From a checkpoint of a small transformer trained on Wikipedia.
Architecture: RMSNorm before each block, biases on query, key and value.
Training: a variant of Muon for these matrices, 703M tokens.
MLP neurons of a small language model. Each row is named by its layer, matrix (gate and up: input weights) and neuron, and shows model dimensions 256-383. Each number is 500 + 50 x the weight over its row's rms, rounded and kept within 0 to 999. Numbers have three digits each. A neuron's up and down rows have the sign that makes its largest values positive.
Before each neuron's rows, "fires in" lists the words (lower case) most often at its 100 highest values on Wikipedia text that the model never trained on. A number after a token or word is its count.

fires in: "of" 32, "on" 25, "in" 7, "into" 5, "to" 4
L6.gate613:455602486445534516498462491572435478522482471487619462521483467564511450443514496479520433489438546585565564529552416430520454434469456497408532439478500555603479440548540419475486486568539413533447531463580454426381515533506500465459492503552464474475457500471478523545465536557447458387523476458525607468485457479497548501512425415427516396495528472448492472551525477434491538556465
L6.up613:588579475457458558498538524502442355435550526418444497557479498463476499429485519580529511464460485387493559647475489440529549556528546565472488495441589528452542507454431446513413512518421399490481524511526542593478521488573525422488528519491485538464475405456485412597547489593516600466521466507520564461431626468490547488600500519462459470510463491530498535600574463502541534534414

fires in: "year" 19, "date" 12, "first" 12, "title" 11, "name" 6
L2.gate488:496471568424459464397502485538544541504567589447548529458500566439494496546453457429518507564482520479483509450576510458378559559483478593506479573454443461457547381513548514505515498517501458544505521556426532549516539526571503566442451453571585545480568439505490551534559429445566476449402480529456531481544497551510441496549462539532443473529551521484466521527524446594483521525477
L2.up488:492474571494439520465498433578562493496505574561518434460464594479397518562478501547427483514471508465412501406520495554453458452519615513583450511519526541458464388544515427511538464486509467503457546511523481482570564539498386546435434381545567502413528524487481472541497495458490518492470562544471543536551472538536461436455443487585481491446541455381507496362555531511514603482555

fires in: "by" 18, "of" 17, "from" 11, "in" 5, "to" 4, "after" 4
L5.gate334:503506540535461377485505572513411532481465530495508513482479521392523540456428588542483555521484412507477570431432536483519506469557480443367388442566560470498550437509501471502396437589501450529476486458468496459455458573551575450519493569463508511527495487464490426499603490547524500552506484503505432463527399573532486508445446437450521491363423468500472444592493436579478520501432
L5.up334:517441382515489516520489465448478516509569608540524418428462491485549527511532390383503562476414529553442432461537432546446479527466499494467535519537519452462489427510546559447528532566431525439629513470501574529521484492418510532597489588441514495493404440475457538503480485460432503540478493432481447483518604459538519536434480502520589455491511583554552460577492550554477467547495

fires in: "as" 16, "that" 11, "name" 8, "this" 6, "is" 5, "title" 4
L5.gate255:495509544484528577478470510467519511499471497551458444483530465551544506481454619555469551448529508483503498473428494445506553424516431500447440566498496520516503487533422526326528463456552429494574482485521481490405568483546523538457641513555487548495467447433466490490519521497557459523453447424400487415486494538567483427528464473510559534576573509472511490574484452501481529549433
L5.up255:500523522534486427484417481546430614544446527520551521559466513469542630540461511615536565553502473477523466471412459470433432378530362581567494484494423504490458429525442478512576438508506441409512428527452494536559457497547451544408498464560494409578431456573472497480537506377437490554574612525472535525534515511504409454565518458436575490452484551446523506411470490506605480512384

fires in: "on" 25, "to" 16, "by" 16, "after" 13, "of" 10, "upon" 6
L6.gate9:461499475564465483569517499463442475503545565411525565464558471443519529542528491508452552521488422438525555480576476451488483552525480459556510526525401486573566467535603521443507559477541465476586533442501532493420458531511433457481417566429477450534524538421509604537590511469532553466459551539482484425552536605517485547510458576428510435561517387510562495425486493561502533483532
L6.up9:497437517504504548471538461567477466467450509481430538454560498522474522470526495515576534491566512577513524505528545506549589442489421457545560472464522528512499516471431531466467502546474554525510511540512552504471430506509522506477547470506434580501540533520466580488415556527418504551496410484503481455488527517463548496522433548414507521400456497509475414498460495412483571498482

fires in: "on" 24, "of" 14, "the" 10, "in" 8, "live" 4, "original" 4
L6.gate1226:519429508438440540510508489582504438558571531479532508488553491546488469579410519487459517432411467500444461490543484470489537539529626506498441441507464510502533439478482456448516544463584457348502583568530467439502557563508517442550495535507515492543484487473425518456496549522460488452469501467499442465523561414406484526493580474523529501502469533439550466430459491503470475588534
L6.up1226:480396493566472499468485476506444506549485464600548481508504526415567458500565476474464551576423535530499390438569483528541541560427611423557474436491499483497523500441501514541556510544430466449451527645587548492458566492452523561527535574442493530497401520481404493485460515456504468484537497508556530445546506479531502569538587629519622514525530482523598569452408489495483451545414

fires in: "in" 32, "on" 12, "by" 9, "up" 6, "over" 4
L5.gate869:528521527563493498545486499502499447587548490493586446536486386461556479490499481500432516554530513566492548561463561460562614498447524477486492467421433453532494575481556510508506534435443461599467555417472468490432550473559558464572521505549474520498506485519517539548439503582401603445495509535533502409547468470545519445482475591523519550443461398497523405499383551455448556550501
L5.up869:502465538446470452416464530495568407538549490517512455464482610494561553486455557436527596565390501570563532459510481534481494467369545526471450482499504463444493448476508513493619472443472537459507528435520482477449533635533556488476466505504413517465547563536583490465491424557513480500395508487512450442577468456477381479443561477515486462526571419573529540495451414445563452557620

fires in: "but" 18, "however" 16, "despite" 9, "to" 8, "were" 5, "was" 4
L6.gate1037:593555441518409502572494501485419502515457539532429464462497552399419502518424458495599448479531453441532532516627439578512556550441451461535535580563464518555517505478574537518463443524429477404519542496599460413513396372469466549484481516529518583634579455457568539471542576581492489501457529508450602458482506502493561531484399521575577546566488447485411532629483525529430542472514
L6.up1037:566478494503460508565432470494450647402517522524520482491600409445549482515442433490610471436511528419548647497486594463521562476486549523443493499478609455476502502498490526511498534428448477456443430507475513494455516474550560555393489465478526590450492530503536554520485448393437527509491507485444465497476485480515456462431478406520445569469557451502436505469517467631447404554586

fires in: "in" 52, "on" 18, "for" 6, "as" 6, "of" 4
L6.gate1301:485528508500491424432495510434513504628516603566576489496447457604462482467576574461434438421456455505504425555556462473511483505435501455581513401478402543486486464513514461447443575460532413528583462570539468466504529417370497500468519512480429475471457543480542521495461495415393545594412544513462496420483466627468538510553477464539560576588494547502448481462514551507480517547528
L6.up1301:471462550444420514410546521415495494496553451503473581523495495512459527522475486494469437398481418465452501502473512509537546577410439582445492547554484444505505571529568475463423489468421433479496507458481626485447546381507472498381490541549516532445455503562431481554499545495562512558433463486525488415520546531470478371468487506491548453539516538448421524467462560510512451549500

fires in: "0" 24, "in" 20, "first" 10, "home" 9, "back" 5, "away" 4
L5.gate661:354559474477478475500497388459575406439490475488498492501466506494465410536368481520494375423463528557561509466362621549403563496483502497474548517443489550446434430525520536414443515423462610371383412562560529510508564514451381553476502460569578474578590436442601476537539535491436514422389517540475383435410484588506480459494477443493521508473515521564484395509491491456465520466506
L5.up661:579519459493450552451558489521491456521476538590571410515509429567446563456441538504480403444518497571482458570467505510452467469530460512453591511405472536540501576539516590471510493523417530504454489530567537460495510503492568489525477498469531529540565510591558378404521428489524502589518456399480394514533474539527427553475524399458510477455603457540556515509426514407409509461560

fires in: "us" 21, "uk" 10, "kingdom" 10, "england" 9, "germany" 5, "world" 5
L2.gate877:597513572503464488516538513496540529439544510501496457577555434501458366568455499463513489516549457564440545569532509511528553501505528465485531493432416469451519583477515462439503550511543496431533579528538465516519550491440527473396454508494540458502460496496519366428560478528422538517462459505482519458380525445579405426598445526478508440469443509416467470538551506580473495485469
L2.up877:513507488446453480489499566390544459419477503517496531479557461444508355521560556478522560564601523541508537479516515476472428493526441627508493420496491534524471571432519522478430495539458559453561446528460536535539563486473482464531460600619462547457504495616568473504532543508490467503550453512508558490504505478569496441485461482552517451537478432503482502430520521467484483465558

fires in: "on" 28, "the" 22, "a" 10, "by" 7, "with" 4
L6.gate101:407523535493428524524509509536501513449479428588509522528595550531501395605551591470552533518440531497579483630496543426467525520529593573504468457549513437510635416556560510534418550531598532428479432466577479490353425503462466514471459450589510480505527520451486475491512533530556478480555426487575517476534479543579525480409565504488563571540537432357511501544493443461471496454538
L6.up101:476534500542527442452510433455514547474450433424565545517468474558545511398592501524541560549497463491506507488546583421383484487504441461464456385501504525557409494528419483477470514594435514602478517552495460591461519547509515463449435452489509546528514457498484584524541528543446479490532553586464461438558607521523597439490480545502544616483465487454491536528486494481459551477450

fires in: "that" 22, "to" 18, "the" 18, "of" 9, "would" 5, "which" 5
L6.gate1193:382514467575484442491433490519457513483473574471550585532540564484578536470442421519476592417495463506443523571508512534556554454492455517579525422511509474529562402455488445477513597447501521422543459482532514460446500477479540524390467509620513548534561631521523577494435499528461467562504496511600499445409557467559542455543482424486525518564515506513492487486486432459418513477428
L6.up1193:504534590454501444482658471535484477575596568503482595449459455552469525465433471550406519424494401579456398400455543469589572490423454451630506446584513515524509433403490522487483532407460597441458512580515469529475383407429452412404454518552504481471471503530510525556474514394469447459579453526446390488442535422430430554528457464500578571567516454442537411507404476566469585547503

fires in: "after" 17, "year" 16, "of" 12, "in" 12, "before" 9, "to" 8
L5.gate482:511398515489473502525434465502429589561550517531468481466492536468506526481425529517465486599506518483483520422568415518517553476449577497452467461460537519398485507483537500480447537496533419505512477512503479495558535551427542491497537571469479476491445544461348452455528518406508538507565459438603484509526481454484519475469538537642500349524422650478428522501548619508443535408483
L5.up482:468457356495491465572469458451453579517592479574562428568551482560500522615604461524518505512495444457490372511419467537411448594456540521537565435397505463450518441449438540529516445501499452562520551448563520512527505501500536496499463546518519595523486517454523486541494529436456495521410495453452413450544366519491567501435544471454609458445514574495479466506440543513468504517527

fires in: "in" 75, "of" 4
L5.gate1261:507526477487472459427521580519401537517533560531567494523476483479482562550466510467478433502567399490469545666452456524525537484466511468519581419567501490472509459567417454446511525464565527450480521568571586546559489488534491465503497502432559425481524479454517537471486459456532496525511446509473494492479467559561483500411499531532510503397484499486523476539497525451540472521479
L5.up1261:555483472468524471476482492433511505465504488555507412512562488547609586505625413525513481394509376459517450534441479532422516414465551441441483539592504499514469553430464551449471578487551511593538511493533540463573565554596490543493493539484519390398555508476507516484487566510514492399485419482597443515521506368516444560431519553495520457520530600511445520488538551461484552585599

fires in: "year" 26, "historical" 6, "seasons" 6, "years" 5, "date" 5, "rate" 4
L2.gate930:425480603475512519455614523551522511453577502519475471401598443516401508481558468546470484529570452457542499509476380511421434516547533514504534529445486481543559522526503421551548597473443475528542562466524512467398532530464510478431416547494453500585550484514510623533491462519531477473555454503475548461605483531593555529513526542486455433545496535542525465496442438466491466513373
L2.up930:461527542416504548546605515480522392489515476471532470578551472518371368523511532474520433556484488377539461470522461523431546449461576444451489481488466416437495491532459463532551533582436512489453553543508591499525543530413527499477493446541527566522425443436606523439445483464501538490491453514505477458490456510539587607540545522582396458478443615559512398393582516477572458391465

fires in: "and" 20, "was" 16, "to" 6, "be" 4, "later" 4, "on" 4
L6.gate46:539559554506527444614564478506480504490452535404513503451464557476489559559543555538485592495480582588445474506444421505509497515438528525478483621540527522460467550387477498564509437464503477460467445499493492482445450481574475479465481396462571447439484464618525507507579471492556469612534499479511435513487485420502476412493498450571501487449503407538370438439396474462522502513614
L6.up46:512414438524478449560557433495536512502543486528487550534459514523517500507434501547583482497454502474447549517502450405487408560465545503462533513471562485524462596595545570528454585497562523533426529480525534506434494501516483496413434465553507499555440508554483448544409602359562448445553454516482511551502475425494518473480516539508435576480591428462561460445430538522504402540607

fires in: "all" 37, "most" 8, "of" 7, "number" 6, "many" 6
L5.gate973:421479550428524487446514501464401556611498479497442554412597511348532478521474510497485450498530512527543498549489566474583507562541489432539523502475397558570606490458517489573453538579546502465459537535511442433608431482458454526532469531561555543439572509466470576458552510449508547507424524528433517507512542399524494427517478516579430484515415529576467439420465475575458546504463
L5.up973:459452527377489514505469488497427576557505435443484514480482528454467513520561560464558473564506509450450535420540555456584550503374471582523480479499556500575498481557571556560497567565529542438512506484431425606495506455510499529524401530441479555549447442400517542486435540546480541475536537488521491486528516471433399507459453510520503540511466596439495518467596547515456517484585

fires in: "in" 22, "from" 21, "on" 13, "for" 4
L5.gate354:500437575491401481604467405557480503540439458535540497463501496534484472482475466548593532445375544605467593553428433510446429545394543533460433594397501518479569495425554424556436552541499522530518605527450515501436452490516528544473512452574503492514489439531450546534493491402521508537464483487553540528415515506478521444526434565496487529486559516500496513452420525550526476572564
L5.up354:486484456425546575517496518522513478569495503541439476606482417418429417487482544523593542548489534427504465417501456519489491468402492446450474549539495536522495514469604444533538447490466516481524511551516499514472453537458558510522495522526503502541525469461550574539585551606489466492483548458469439555472507513518440570425446433540503494511524495525481492540492479513488494516492

fires in: "in" 43, "la" 6, "at" 4
L5.gate1063:561436523499567499534526532526506474511463506489525472544509461575421593502519411515433454478571455477546499543444553439541459436453437401512445520538493459412454502485424543497573562506458498661470622474483557478429451520483459513536469570416551410539567432489563439476482472486477485470502484489602527482492582485550592471464499444512527547480547440496500573548460537423499544449521
L5.up1063:497498473492559501510482605525557482499475496521582507593538453520648548504463473536574513454487479458512465551447507608498476481492527467488526604413552399544467477592398423445409550519511471533488515503525520522508581493334523478535527560510553610517541462471553539493556571516450473467465434430460520499546469571459520540500487510458446466540523606523402491502483544490462417445622

fires in: "in" 33, "a" 13, "it" 6, "on" 4
L6.gate22:438493476532592463495461441531507538444520482461472483507525374463455495493463497575525408482523609491488512518472497495571561382438466531467508526489508388451573488481484500492459566531444483514464480445563477505612477493487637541577517414514536594482507494508510510543586545521507511496509497480604464365461468604540488526437408500451380579509540461582539665443458498559414589537441
L6.up22:439458530461520601517469524418566412511541439551529490552584460460531541504532486517405508479524483535393489540472420537500524534393439455575562557474488454430422428447462484417484486453501479448542477634536560508466564471464499491486502609431528522536534511471447543519473471495556502519487464557523547489610535639471484537463420502488471513505455526584497624422476587430485418550497